Weights of a small transformer language model.
Size: width 192, vocabulary 2048.
Architecture: LayerNorm before each block, attention and MLP in parallel.
MLP neurons of a small language model. Each row is named by its layer, matrix (up: input weights) and neuron, and shows model dimensions 16-143. Each number is 128 + 32 x the weight over its row's rms, rounded and kept within 0 to 255.
Before each neuron's rows, "fires on" lists the tokens most often at its 100 highest values on Wikipedia text that the model never trained on.

fires on: "t", "ur", "ne", "g", "le", "st"
L4.up205 [129  74 120  95  96 144 158 125  83 142 109  89 142 107  97  95 166 119 119 126  81 114 140 101  97 136 141  92 150 152 125 131 163 170 144 188 190 152  91 106 102 167  80 150 185  96 108 174 163 189  95 145  64 149 194  96 109 131  99 111 173 177 153 112 101 138 105 116 155 110 107 179 151 121 105 134 148  98 110 136 153 161 115 112 143 110 149 108 142 122 108 111 124 119 127 184 197 166 105  93 138 160 116 120  75 121  72 109 123 127  98 169  97 111 122  88 152 103 125 110 101  92  93  98 146 102 169  98]

fires on: "ro", "n", " on", "ra", "vi", "la"
L3.up384 [167 127 175 111 132 194 128 169  97 129 182  93 182 132  77 129 141 136 138  85  60 153 142 124 104 143 117  91 158 116 174  80 166  83 127 110  89 104 110 137  92 158 165  94  92 180 115 111 152 154 151 122 122 120 154 129  55 122 179 101 139 131 104 111 139 105 109 120 171 111  93 125 146 161 138 153 131 123  63 128 158 141 106  92  46 122 182 197 119 103 121 118 119 188 177  96 155 218  73 114  90 163 108  72 159 148 154 125 136  95 135 187 114 168 145 109 144 114 129 147 115 145 127  97 166 106 118 144]

fires on: "o", "ri", "es", "a", "ze", "t"
L4.up47 [118 109 100 110  68  79 133 100  71 125 127 219  71 120  80 138 139 165 113 170 113 176 110 166  95  93 135 123 116 132 114 153 127  79 144 133 123 129 128  76 140 125 157 179 149  95 165 155 144 130  94 126 115 155 168 133  99 133 113 140 113  81 159  89 156 185 149 180 161 187 141 200 155 109 101 105  98 132 142 113  97 115 201 152 136 184 138 178 162  83  59 103  93 143 122  84 166 123 137 110 155 117 198 149 134 109 102 122 137 142 122 116 116 158  94  97  71 163 109 124 115  72 107  71 138 130 137 114]

fires on: "od", "or", "th", "ver", "right", "w"
L4.up513 [172 100 126 160 116 116 121 165  72 174 117 132 157 132  91 143 143 135  29 117  86 147 158 135 140 106 153 139  85  92 152 143 108 133 138 115 141 145 119 105 122 111 107 135 183 114  99  76 134 107  99 142 111 106 148 120  84 113 142  99  49 124 111 125 165 118 130 176 163  87 169 142 203 150 114 101 132 153 118  62  88 122 151 166 132 137  93 168 107 160 158 110 107 158 147 125 105 145 156 137 122 101 162 174 125  93 134  88 152 169 146 110  90 151  93 156 157 142 153 113 123 103  98  87 186  90 130 133]

fires on: "s", "d", "ol", "y", "el", "ri"
L4.up490 [182 166 173 155  60 111  99 108 135 179 113 174 108 127  79  51 119 117 149 126 128 122 149 127 139 142 119 113 151 125 196  81 103 134 160 177  97 111 199 123 123 178 129  95 126 158 105 113 190 126  64 135 101  82 136 103 164 145 130 126 124  94 129 151  68  85 183 149 147 139  80 146 136 122 131  84  59  99 133  63 123 119 129  95  70 103 175 147 161 160  76 118 106 162 154 165 164 140 139 106  96 164  62 111 136  96 151 130 149 148 130 129 122 203  95 146 111 119 144 151 148 172 136 122 195 116 130 137]

fires on: "ne", "ill", "or", "an", "ing"
L4.up286 [144 120 144 199 147 191  92 147 139  97 161 199  97 127 104 136 153 141 161 137 147  94 156  62  93  97 148 146 163 123 110  96 137  96 140 137 123 135 185 125  69 197 126 128 107 151 150 128 158 126 124 142  83 128 138 113  99 178  92 109 138  55 132  75 106  95 161 156 110 141  84 121 165 142 120 115 108 164 116 113 123 110 132 107 170  75 142 164 162 108  80 108 149 139 117  91 159 108 129 120  60 132 194 108 152 167 112  70 159 150 153 142 144 121 127 138 132 150  84 151 123 151  80  90 160  99 138 139]

fires on: " me", "ter", "s", "e"
L3.up710 [114  99 104 115 166  89 123 193 108 125 171 108 106 167 103  64 124 113 154  93 173 158 102 151 149 174 192 118 129 130 157 159 124 172 136  56 193 120 154 114 164 111 133 117 127 177 162 115 149 118 142 118 169 104 157 121 135 108 114 155 125 110 176 121 125  28  82  92 108 126 114 109 146  94  69 156  88  83  50 129 135 131 159 174 142  70  96  85 121  93 150 188 162 211 146  91 150 160 112 111 140 117  94 118 127  74 142  86 118 154 123 132  96 162 134 133 179  92 131 115 163 117 146 140 113 126  92 167]

fires on: " War", "ju", " Ju", "ar", " Ho"
L3.up78 [156 124 133 140 102  90 100 114 136 150 114 191 174 103 116  91 132 179 115 152 128 142  91 104 129 161 131 127 169 162  89 123 125 160 136 146 131 150 133 167 105 111 121  85 114 155 148 156  87  79 130 189 116  70 104 118  91 106 121  94 124  68  83 143 167  94 106 208 122 106 167 145 134 170 132  67 121 111 121  67  87 167 213 163 128 141  97 113 111 159 138 115 107 101 133 158  96  93  42  90 123 153 167 209 182  98 136 124 116 130 156 101  70 193 118 185 113 115 122  95  69 103 162 153 138 110 112 155]

fires on: "p", "k", "ch", "old", "F", "li"
L4.up580 [111 115 112 160 111 109 141 121  66 157 155 178  87 141 137 130 137  74 143 121 148 129 167  73 168 112 186 100 125  84 107 144 126  89 147 197 153  97  93  84 113 204 168 136  93 120 142 159 161 118  96 139  86 101  84 150 150 116  73 148  89 108 154 107 168 110 147 136  99 166 153 137 168 136  74  91  85 120 135  97 119 181 135 143  85  92 146 131 129  73 148 149 130 126 119 127 149 151 141 124 123 131 141 127 157 109  32 141 138 167  94 140 160 248 158 125  85  79 172 167 182 118  98 150 119 109 133  67]

fires on: "–", "/", "-", " and", ",", " |"
L4.up638 [169  82 106 134  98 148 127 161  99 119 116 122 159 171 111  80 157 162 125 170 155  62 152 117 149 172 155 101 104 207 126 144 170 140 136 164 118 122 168 100 194 136 102  81 163 118  90 129 209  93  82 115  55 116 155  57  69 152 129 133 158 104 111  92 128  96 102 100 170  98  97 154 123 120  91 140 117 140 180 117 102  97 117 104 117 100 150 124 118 135 121 143  83 121 131 200 141 138 144 125 117 117 114 122 115 122  84 129 117 167  81 170  83 168 165 132 167 135 114 118 185 191 107 113 145 122 136 105]

fires on: "w", "st", "th", "rd", "er", ")"
L3.up382 [116 159  78 164 163 117 112 201 155 123 137 125 150  85 122  91 131 153  52 126 106 148 136 112 181  97 139 105  99  94 119 139 120 207 154 141 103 133  93 117 153 130 116 108 154  91 121  77  91 125  64 147  96 115  96 161 145 141 190 162   2 104 168 158 153 154 117 174 148  81 193 105 135 157 105 124 116  90  91 121 119 117 185 102  61  96 128 135 107  83  83 136  83 147 170 102 134  73 172 149 137 183 101 116 118 124 112 103 145 170 162 192 121 188 117 149 165 112 153 115  97  76 129  76 147 106 140  67]

fires on: "duc", " research", "ot", " /", "act", "am"
L4.up571 [153 128  99 145 106 109  51 127  81 121 147 151 106  92 136 110  74 115  84 134 137 158 109 107 133 162 133 188 128 162 158 124  85 102 187  91 148 252 114 167 152 167  93  63 130 100 172  76  95 151 104 136 134 125 126 156 141 180 111 162 190 110 151 125 143  92 118 150 130 102 121 166 137 138 122 110 134  69 119 111 109 121 135 100  92 118 100 103 113 159 136 179 173 118 126 117 167 157 186 122 156 178  85 112 138  55 130  84 143  99 136 132 113  91  88 105 158  66 112 117 106  88 120 156 159  59 119 118]

fires on: "ra", "us", "as", "he", "W", "a"
L4.up249 [161 125 144 149 124 150 143 116 149 184 152 139 101  86 135 107 144 170 131  72  86 123 141 104  95 126 160 119 152  83 153 118 168 123 168 135  71 122 205 138 163 139 155 131 109 153  81  84 144 111 153 138 130 122  68 130 140 105 160 147  66 120  67  93 212 126 160 136 177 166  78 187 105 162 126 111  49 116 126 140 104  63 152 149 143 116 100 215 138 152 126 116  90 203 135 112 151 114 143 140  98 124 114 109 164 125  95  92 181 148  98 157 103 147 138 146 100 155 138 172 113  87 120 145 157  77 135 132]

fires on: "l", "et", "k", "ure", "ban", "ch"
L4.up401 [137 132  81 120 117 100 124 122 110 171 102 170  97 116 172 160 143 102 122 167 116  86 167 109 136  75 115 185 108 144 141 102  91  87 120 162 147 116 182 116 178 120 160 117 132  80 128 149 110 168 149 120  83 119  81 148 139 137  49 116  88 102 103 115 138  87 150 141 158 110 159 109 161 126  61 117  89 156 154  87 116 159 160  85 118 135 152 171 127 133 138 161 108 159 145  98 137 141 149 153 113 114  76 130 138 119  85 132 123 134 132 120 157 153  84 101 127 130 159 166 125 128 151 104 105  90 169  48]

fires on: " of", "p", "ly", "ter", "th"
L4.up680 [139 140  88 124 136 100  81 108  91 103 193 126 113 179 114  83 197 149 155 108 106 117 189  62 102  83 140 130 145 156  90 106 116 100 120 163 106  97 118  95 139 197 127 115 153 151  99 216 113 138  80 122 151 136 102 159 157 138 164 145  93  87 133 117 143 168  81 144 127 131 183 115 119 161 136 128  96  81 123  93  99 159 183 140  86 123 124  89 189 112 163 117  99 130 165 132 118 125 126 101  91 183 177 122 136 108 101 151 144 176 232 143 110 110 143 181 156 121 157 112 138 168  55 135 125 105 131 106]

fires on: "ti", "en", "st", "t", "er", "an"
L3.up644 [189 138 173  83 131 143 136  68  92 103 124 103 133 145  79 107 200 138 119 152 124 108 151  68 116 141 131 112 115 154 161 117 145 117 134 124 134 153 136  54 113 148 149 135 138 107 104 155 131 152 110 166 147  81 104 135 123 190 128 203  97 160 124 125 122  83 115 175  91 115 128 105 221 161  99 109 153 107 104 160 118 113  90 168 122 161 125 150 161 136 113  87 117 117 175 139 164 126 147 130 122 132  87  43 126 102  74  76 134 128 146 106  33 125 118 124 143  75 139 135 147 145  92  87 150  98  94 119]

fires on: "th", "'", "ly", " from", " had", "lu"
L3.up367 [122 131 119 111 128 124 138 121 131 222 124 144 203 164 119 114  92 140 113 125 103 159 124  71 102 104 112  31 155 176 101 135 135 129 119 135 136 145 143 105  92 130 136 126 128 142 172 111 127 113 106 131 124  62 124 134 185 130  77  95 152  59 115  79 109  98  66  84 148 126 138 140 127 139  99 110 116 178  95 130 132  90 164  89  80 113 130 155 158 110 137 134  62 118 161 112 139 107 124 149  65 156 152 164 179  60 158 154 159  97  91 121 161 109  94 197 122 182 163  81 141 144 124 137 105 102 122  83]

fires on: "ol", "il", "la", "ur", "al", "en"
L3.up435 [178 105  69 104 160  85 152 123 107 151 118 132  50 105  95 167 185 133  76  71 101 146 195 181 137 161 138  52 102 125 149 157 173 158 146 154 118 141  88  83  91 143 138  84 126 145 153  91  91 162 121 139 141  95  77 102  57 143 143 189 135 117 102 108  97 108 162 141 127 114 131 113 145  99 110 104 152 124  94 120 107  78  71 119 178 154 157 107 168  94 153  95 169 165 184 133 203 186 116 114 172 129  81 114 147 130 137 113  96 105 140 152  72 111 107 156  93 105  64  97 162 132 146 104  67 121 157  77]

fires on: "ol", "re", "ra", "ri", "ron"
L4.up477 [135 155 119 125 113 118  31 134  70 105 124 210 126 123  33 112 156 156 113 179 164 143 138 156 137 108 141 122 132 155 111  63 103 136  96 146  65 154 157  91  97 202  93 140 109 121 142 100 135 128 123 144 132  93 126 105 174 145 124 113 114  97 144 129  94 146 159 114 151 124 111 123 136 129 140 100  69 153  67 153 132 112 135 128  48 137 137 133 196  84  99  97  95 159 144 188 125 165  56 118 139 174  69 136  89 103 136 106 169 121 157 151  59 155 120 110 170 162  95  94 173 146 145 149 159 121 143 162]

fires on: " some", "y", "ome", "X", "hy"
L3.up134 [153  31 112 148  83 113 164 129  84 153 135 141 111 101  87 116 143 118  81 176  85 111 170 105  49  89 114 108 153 167 137 139 194 157 185 139 164 119 144 119 117  91 147 106 114 135 130 163 134 166 114 151 146 136  91 100  63  77 133 189 140 127  64  33 127 122 167 117 160 124 105 146 159 125 154 145 123 140 132  78 146 145 136 153 165  69 144 130 103 155 172 134 177 177 107 121 121 171 132  79  96 126 185 112 117 140 100 121 143 105 214 162 161 124 111 104  59  83 160 137 174 141 101 139 140 182 178 148]

fires on: "y", "ph", "hy", "ca"
L4.up162 [185  96 129 147 100 133  92 146 163 134 167 178 133 128 105 116  76  91 168 137 178 110 153 126 117 100 139  48 156 149 131 161 127 172 186 204 120  91 154  89 112  91 156  93  76 141 116 118 178  96  87 140  51 126  72  78  87 122 188 123 130  66 121 105 121 116  53 116  79 156 177 143 158 161 131 128 164 187 109  71 156 107 183 146 126  93 155 139 107 118 113 125 141 166 111 166 118 142 132 109  88 139 102 106 104 150 122 148 133 124 118 142 108 181 144 125 100 116 162 145 133 163 133 157 134 137  51 122]

fires on: "s", " Bro", "=", "f", " la", " La"
L3.up747 [153 103 113 150 114 110  87  93 128 116 155 151 181  91 146 162 116 140  99 134 124 139 139 167 152 106 121 114 131 140 113 111 112 157 127 136 118 102 144 116 111 172 178 133  80 129 136  80 140 104 148 157 168 113 139 181 158 128  92 125  81  46  94 122 128  64 155 140 153 147  96 154 139 153 145 119 131 127 122 172 115 171 135 135 140 145 115 107 138  39 104 117 178 126 186 148 114 134  73 129  67 156 170  94 130 116 197  63  95 147 186 110 129 182 115 169 151 120 109  85 111  78 127 162 116  78  53  88]

fires on: "-", "th", "bi", "ar", "d"
L4.up6 [170 108 127 110 145 130 157 117  94 126 200 141 150 133 103 141 117 173 132 124 122 105 144 176 133 111 177  95 208 151 132  81 108 109 139 222 105 119 157 100 140 196  95 148 134 156 141 137  91  98 100 172  78 151 123 150  80  94 141 113 136  70 130  73 146 121 108 139 126 140 157 140 118  60 130 131 137 165 155 103  70 176 112 146 139 154 155  99 109 157 143 139 138 135  87 115 127 167 106  61  98 151 137 175 154 133 101  63 159 173 134 121 155 128 130 115  94  89 134 113  93 139 181 170 124  86 129 109]

fires on: "s", "f", "ed", "d"
L4.up363 [136 109 165 132 120 105 115 118 135 142 135 154 155 138 160  88 183 164 115 128 164 162 155 117 174 167 145 146 142 167 127  99  91 123 126 147  88 127 192 127  95 109 158 109  99 176 123 106 136 154 149 179 143 150 140 152  62 142 173  74  90  82  65 147 152 119 146 137 135 147 187 157 121 140 111 108 129 105 137 129 133 102 136 132 116 102 159  93 194 114 147 188  82 154  90 105 153 155 105  82  88 110 117 122 104 103 178  96 148 125 179 105 117 162 164 147 146  93 137 159 136 106  75 169 114  91  83 106]

fires on: "li", " =", "a", "am", "as", "Species"
L3.up236 [129 172 149 114 105 127 119 180 105 173 119 155  75 140 140 141 120 121 117 122  52 122 102  79  83  84 154 137 199 147 136 107 143 104 190 199 146 137 165 127  89 141 114  47 170 180 135 142 124  92 154 123 117 163 121 110 128  97  75 146 158  86 127  37 199 113 156 170 160 146 129 164 131 166 126 121  79 116 134 100 142 123 205 119 117 120 109 140 107 162  84 155 168 124 108  98 175 105 102  93 119  74 137 127 164 105 147  57 182 150 192 127 117 137 143 136 162 116 100 158  80  59  76 172 148 113 126  80]

fires on: "mp", "o", "it", "t", "ent", " month"
L4.up62 [ 89  88 110 160 139 151 108 138 146 148 111 141 128 151 121 118 205 140 109 116 165 136 122 161  56 120 160 121 153 141 161  87  99 114 115 171 148 124 101 118 107 120 169  96 154 143 158 206 120 146 118 126 130 129 124 119  90 102 166 173 143  93 135  90 174  99 114 137 116 202  99 149 108 142 154 151 126 115 132 149 143 134 127 127  65 119 135 217 115 107 151 123  72 132 121 128 118  33 135  89 135  87 153 106 134 154  86 135  49 102 149 155 103 153  49 168 131  81 119 120 105 129 149  67 170 124 171  70]

fires on: ",", ".", " and", " &"
L3.up171 [161 119 117 151 139 116 106 179 140 107 107 117  55 102  92 126  56 171 128 103  98  96 170  76 141 156 117  75  96 167 174 110 183 126 106 136 109  86 134 116 171 129 107 131  55 118 138 148 168 101  85 104  63 112  87 126 122 230 138 127 136 135 185 103 111 156 163  65 151 141  91 165 107 141 127 123  93 166 178 107  65  76 168 128 123 104 124 152 159 136 119 143  88 109  87 135 153 102 101 148 131 186  92 108 121  54  66 157 184 133 123 134 137 157 158 211 107 172 118  89 128 134 145 134 144 133 106 129]

fires on: "y", " co", "p", "ight", " of", "ing"
L4.up756 [144 140  91 146 144 123  89 174  58 160 145 116 161 162  57 109 159 127 135 164 145 105 158 125 108 125 149 106 178  93 139  89 141 116 121 154  85 116 135 132 127 120 125 144 110 188  92 172 133  73 107 166 144 143 151  75 128 114 100 145 110  40 158 147  93 119 125  96 147 115 179 105 179 187 115 143  65 158  86  80 162 133 152 155 129 117 123 161 134  76 203 160 153 131 235 180  90 128 153 117 100 129 146 106  87  96 138 178 138 103 136 131 110  88 123 135 111 155 122 137 142 135 111 150 167 112 134 147]

fires on: ",", " and"
L4.up445 [173 114 171 163 143 125 107  95 123 148 118  97  99 151 118  88 142 206 150 126 118  94 117  79 107 191 111 116 124 165 126 107 146 150 160 161 140 121 135 112 121 103 178 160 105 154 158 173 147 125  46 141 113  70  49 132  98 187 109 174  91 121  59 108 152 175 131 149 193  98 161 177 120 167 131 133 124 129 133  92  89 139 101 166 109 123 174 181 146 146 157 152  16 107 124 132 203 121 152 134  94 144 143 117 123 127  70 129 145 198 157 116 146 134 128 153 132 150 117 104 200 148 109 104 156 109  90 108]

fires on: "ri", "er", "ne", "na", "R", "an"
L3.up291 [156 159 113 145  78 127  97  83 137 117 137 200 101 125 135 124 177 155 110 140 100 167 201  63 116 127 119 105 115 148 113 141  93 159 210 120 124 113 198 103 113 139 205 131 138 118 126 133 157 128  77 147  91 102 121 127  44 105  85 140 144  63 141  99 156  90 163 158 143 186  89 170 147 147 131  34  99 143  66 102 148 149 166 113 160 149 153  85 180 156 125  88 148 150 123 130 161 127 130 137  78 120 121 119 129 129  95  94 180 183 145 146 113 115 178 182 129  86 123  62  63  97 140 105 113  97  97 163]

fires on: "d", "s", "st", "ment", "ction"
L4.up105 [134 116  77 181 141  80 101 213  89  93 102 126 167 158 162 134 122 150  90 144 106 170 135 116 130 107 154 154 125 150 140  94 145 101 167 102 164 115 179 129  63 144 116 126 167 172 100 148  96  75 146 139 156 116 144 124  88 105 124  93 111 125 129 110 113 105 114 127 147 129 112 127 146 184 157 124 147 128  82 102  86  93 112  78 151 176  68 128 137  85 130 136  99 196 169 147 111 142  88  77 122 131 165  78 160  87 107 122 154 137 119 137  75 209 140 155 143  85 166 156 115  53 123 170 190 135 115 150]

fires on: "on", "o", "le", "b", "t"
L4.up604 [116  93  95 135 164  55 174  82 134 164 142 143 144 175 142  81 137  98 116 125 126 127 143 143 169 203 118 147  69 161 132 171  78 151 201 117 167  44 180 140 153  99 146 127 120  94 182 162 132 108 124 110  50 137  98 136 147 161 227 137 106  64 125  98 119  92 166 215 147 161 121 176 151  95 130 111 155 101  93  90 100 166 141 124 158 125 112 159 162 132 146 185 117 153 102 162 133 142 160 127 127 152  84 130 186  95  57 129 185 133 165 131 104 116 108 106 149 154 120 101 155 110 102  86 102  51  89 128]

fires on: "ard", "an", "s", "d", "man", "ol"
L4.up511 [130 150  94 187 134  90 118 133  95  95 145  84 111 172 116  98 143  76  94 177 157 192 179 140 122 107 136 210 122  98  99 102  89 117  82 113 146 143 131 112 118 106 186 146 155 184 144 116 181  92  88 119  67 168 129 126 112 121 145 124 158 142 135 101 145 132 167 175 120 189  91 177 165 147 144 109  92 111 115  91 122 142 131  94 111 159  87 135 136 137  97 149 154 121  80 170  91  81  73 135 127 152 103 140 190  86  92 150 122 165 135 114  64 154 125 135 101 178 101 144  91  77 144 100 181 123 111  82]

fires on: "st", ":", "que", "er", "ress"
L4.up73 [117 161  72 113 148  72 130 101 156 104 177 159 166 132 130 141 138 158 143  98 116 205 101  72 137  93 134 136 158  96 148  96 174 109 144 181 155 142 110 142 148  86 167 121 154 132  99 131 127 145 112 164 118  56 152 144 103 127 113 169 168  49 120 115 163  92 124 144 117 152 151 106 132 105  81 113 132 127  89 167 117 127  92 182 158 163 166 163  92 100 115 115 103 156  72 117 180 104 129 118 110 168 116 125 125 122 157 115 162 110 160 171  50 169 154 108 133  96 138 108 138 113 146  91  72 135 130 102]

fires on: "se", "ill", " that", "ent", "ff"
L3.up302 [114 104 162 185 154 139  55 130 158  74 126 181 146 224 147 170 207 114 102  83  86 126 157  98 187 188 122 130  94 129 163 176 159 123 120 161 125 128 110 106  90 133 110 141 182 218 113 119  83  77 142 129 153 117 147 113  67 116 121 139 114 118  84 118 121 129 142  91 173 184  97 120 213 126 130 122 141 132 125 147  81 104 145 132 164 133 120 104 145 106 178 148 173 132 105 132  83 117  86 100 106  91 105 102 127 122 181  80 158 115 139 143  49 111 107 136 134  53  69 132 149 146 125  97  86  79 105 113]

fires on: "s", "r", " name"
L4.up544 [128 114 113 160 125 115 106 186 130  93 142 142 132 128  81  57  95 149 112 125 103 109 135 124 146  85 106 133 107 105 146  90  93 147 151  93 204 168 143 135  86 106 137 139 104 158  75 111 156  86 136 107 108 131 157 150 104 163 153 128 146 162 119  88 215 124 119 194 108 182 121 122 150 211 142 117 121 138  91 142  88 145 156 108 142 115  91 136 167 107  57  54 163 142 135 157 113 121 102 117 126 155 163 104 138 129  63 157 180 125 165 128  72 135 116 109 186 133 116 133  99 117 150 101 126 152 114 116]

fires on: " so", "u", "o", "."
L3.up161 [113 129 141 131 133 167 111 135 117 200 138 167  84 104 111 117  94  90 119 203  88 168 104 154 129 102  87 116 195 149 150 123 125 126 106 156 134 171 159 112 133 167  87 100  98 110 134 128 109 132 125 139 108  97 130  92 110 178  85 164 115  92 119 101 122  45 131 122 118 116 105 139 107 140 152 110 103 184 155 128 140  99 106 143  59  95 121 200 159 117  95 101 103  97 146 141 156 142 119 135 109  89 132  73 114 166 155 130 143 186 133 160 162  74  81 110 155 139 114 116 152  92 147 128 101  63 145 127]

fires on: " form", "ition", "e", "ct", "s", "ce"
L3.up32 [125 124 101 182 126  77  97 143 100 173 172 160  91 113 114 169 104 153 133 129 131 106 106 153 133 131 138  99 111 118 141 140  84 154  99 105  98 141 185 110 173 118 125 149 144 100 197 126 126 127 158  95 134 112  84 117  97 109 126 108  91  98  92 163 143 112 118 136 115 223 164 150 110  85  89 151  89 116  81 108  73 133 171 141 117 105 177 112 174 177 154 141  99 185 118 199 140 147  98  77 134 144 107 121 141 103  48 149 111  97 120 144  87 162  80 151 157  73  97  92 146 129 172  96  78 145 133 150]

fires on: " and", "an", "il", "\n", "ne"
L4.up343 [182 112 148 160 138 115 105 152 125 141 141 153 139 109 114 126 118 142 130  86  92 175 160 110  79 158  92 170 126 193  91 124 160 118 109 162 103 171 125 147  64 159 150 103 109 135  64  90 185 129 117 130  58  78 102  77 170 142 124 185 122  49 113 112 135 133 135 189 179 125 104 120 125 165 133 164 148 123  98 121 105  85 155 131 159  99 163 184 188  53  85 153  92 152 144 150 170 189  47 130  84 130 120 108 134 133 145  81 108 193 128 160 114 125 135 163 127 125  74  81 143 146 175  76 197  99 131 173]

fires on: "P", "d", "ar", "C", "ic"
L4.up721 [153  88  83 118 138  40 174 117 130 164 168 120  86 166  98  72 118 149 129 165 138  86 159 149 120 151  92 118 150 127 144  80  42 110 113 110 188 138 111  94 121 107 146 152 128 168 133 177 145 163 120 148 107  84  94 141  43 120 170 116 151  92  97  85 140 119 112 107 126 125 181 128 160 113 152 102 130 170 155 120 123 127  92 145 160 119 161  82 105 103 175 140  95 165  73  87 174 110 142  92 119 134 132  73 125 143  82 126 156 123 150  98 141 105 171 133  92 136  91 114 170 139 108 140 182 145 121 101]

fires on: "–19", " ex", " Col", " as", "h"
L3.up619 [155 130 121 145 179 112 121 137 184 114 133 181 170 142 102 152 183 159 133 177  69 129 121 102 174  96 134 124 131 141 225 166 137 118 100 125 116 154 104 135 110 121 115  99 154 159  86  78 119  85 143 202 111 140 124 110 127 127 130 125  65 113  94 144 134 112  81 176 105 130  67 123 151 142  74 147 166  97 132 121 117 168 152 161 150 136 133 150  86 130 138 137  65 103 114 140 175  80  65 116 167  89  52  95 108 131 156 101 110 100 134 104  51 167 107 105 134 141 161  77 164 114 110  53 193  67 101 128]

fires on: "y", "ack", " No", "act", "duc", " N"
L4.up238 [113 127 107 129 103 137  33 128  57 169 114 111  62 160  73  97  89 136  66 135 134 169 133 129 227 146 123 103  98 173 151 122 103  92 134 128 212 171 119 150 143  80 124  90 156 136 136  89 211 169 144 175  99 113 134 122 112  87 168 166 111 109 135 119 137 116 126 115  98 108 204 196 137 152 136 105 104 137 106 136 128 147  95 141 111 162 144 122 126 118 127 153 158 173 109 191 173 199 181 104 114 111 113 134 131 119  80 101  91  82 128 158 162 180 104 138 135 118 140 108 136 167  67 145 107 122 105 107]

fires on: "s", " me", "ers", "r", " Court"
L3.up757 [101 141  39  87 108  87 123 184 137 126 129 135 106 152 129  95 108 157 114 118 170 130 140 117 156 165 141  80 106 170 144 154  81 131 210 133 186 136 107 137 151 123 152  64 141 164 201 175 137  86 124 126 157 123 146 121  68 101 117 120 123 123 165 149 150 143 103 122 115 105 149 211 147 148 161 108 102 101  71 103 172 124 161 146 114  88 171 126  98  42  37 195 133 181 117 101 122 127  99 157 138 138 111 116  98 108 152 111 135 168 139 175  95 153 137 133 177  73 144 123 129 104 123 154 127 138 120 126]

fires on: "ce", "il", "fe", "ar", "al", "ent"
L3.up457 [210 140  99 181 146 121  91 115 162 143 118 143 124 117  85 122 163 170 123 148  97 118 113  87 106 156 155  85 142 112 203 102 122  85 123 161 123 128 168 143  89 140 123 107 169 191 186 138 133 122 112 118 107 129 113 131  65 112 158 149 107 158  68  89 195 136 119 119  92 172 161 120 130 123  98 148 142 141 142 114 104 145 104  95 138 174 194  79 148 111 113 124 149 165 170 113 125 143 147 130 100 133 120 111 148 142  76  41  68 143 167 219  58 141 135  82  96 107 133  96 126 155 154 120  99 157 107 119]

fires on: "il", " of", "y", "–", "al"
L4.up612 [181 114 133 161 178 151 115 127  53 109 140 151 105 140  42  98 171 138 147 108 124  97 169 145 121 152 161 120 110 185 150 166 137 123 174 131 176 157  82  75  78 133 150 119 126 144  64 166 138 122  87 101 170 128  76  82 119 116 125 160  82  35 156 137 119 171 137 153 181 101 105  94 141 165 152 129  82  86  70  93 130 151  85 123 138 151  81 149 143 122 145 148 140 146 155 114 119 150 138 130 132 124  96 166 167 111 124 145  90 156 179 105 158 162  91 184 113 111 121 104 115 135 114 115 172  94 121  65]

fires on: "'", "/", "oc", "th", "ic"
L4.up326 [ 88 136 103 139 127 138  95 116 116 217 165 130 122 184  98 174 129  98 135 111  59 147 148 122 108  89 140 119 118 133 129 182 148 115  85 179  69 170 136 140 123 128 191 150 119 152  84  83 123 173  69 173  75 125 114 136 204 158 144 135  74  36  98 129 137 126 100 134 133 174 138 130 103 105  90 136 125  71 108 141  79  90 159 140  96  88 164 171 193 143 104 183  65 140 134 132 162 155 134 146 106 148 112 124 157 148 107 186 104 119  89  98  85 157 129  90 193 103 138 157 100 148 156  98 126 117 102  63]

fires on: ",", " un", " of", " and", " la"
L3.up692 [170 125 131 161 160 103  99 174 121 119 143 115  71 107 153  76 105 165 139 168 124 158 150 105 187 125 110 151 108 136 118 116 123 150 127 150 169  87 124 131 134 168 177 147 127 126 122 185 147  99 146 132 139  98 122  38 110 174 129 160 131  97 124  92 161 137 155  85 164 104 137 111 122  91 145 163 113  85  90 136 120  90 165 115 112  29 114 159 129 134  88 113  71 104 104 154 166 151 181 150 102 128  81  92 162  33 124 155 113 173 133 129 161 124 124 145 118 130 116  93 143 171 189 151 194 104 127  92]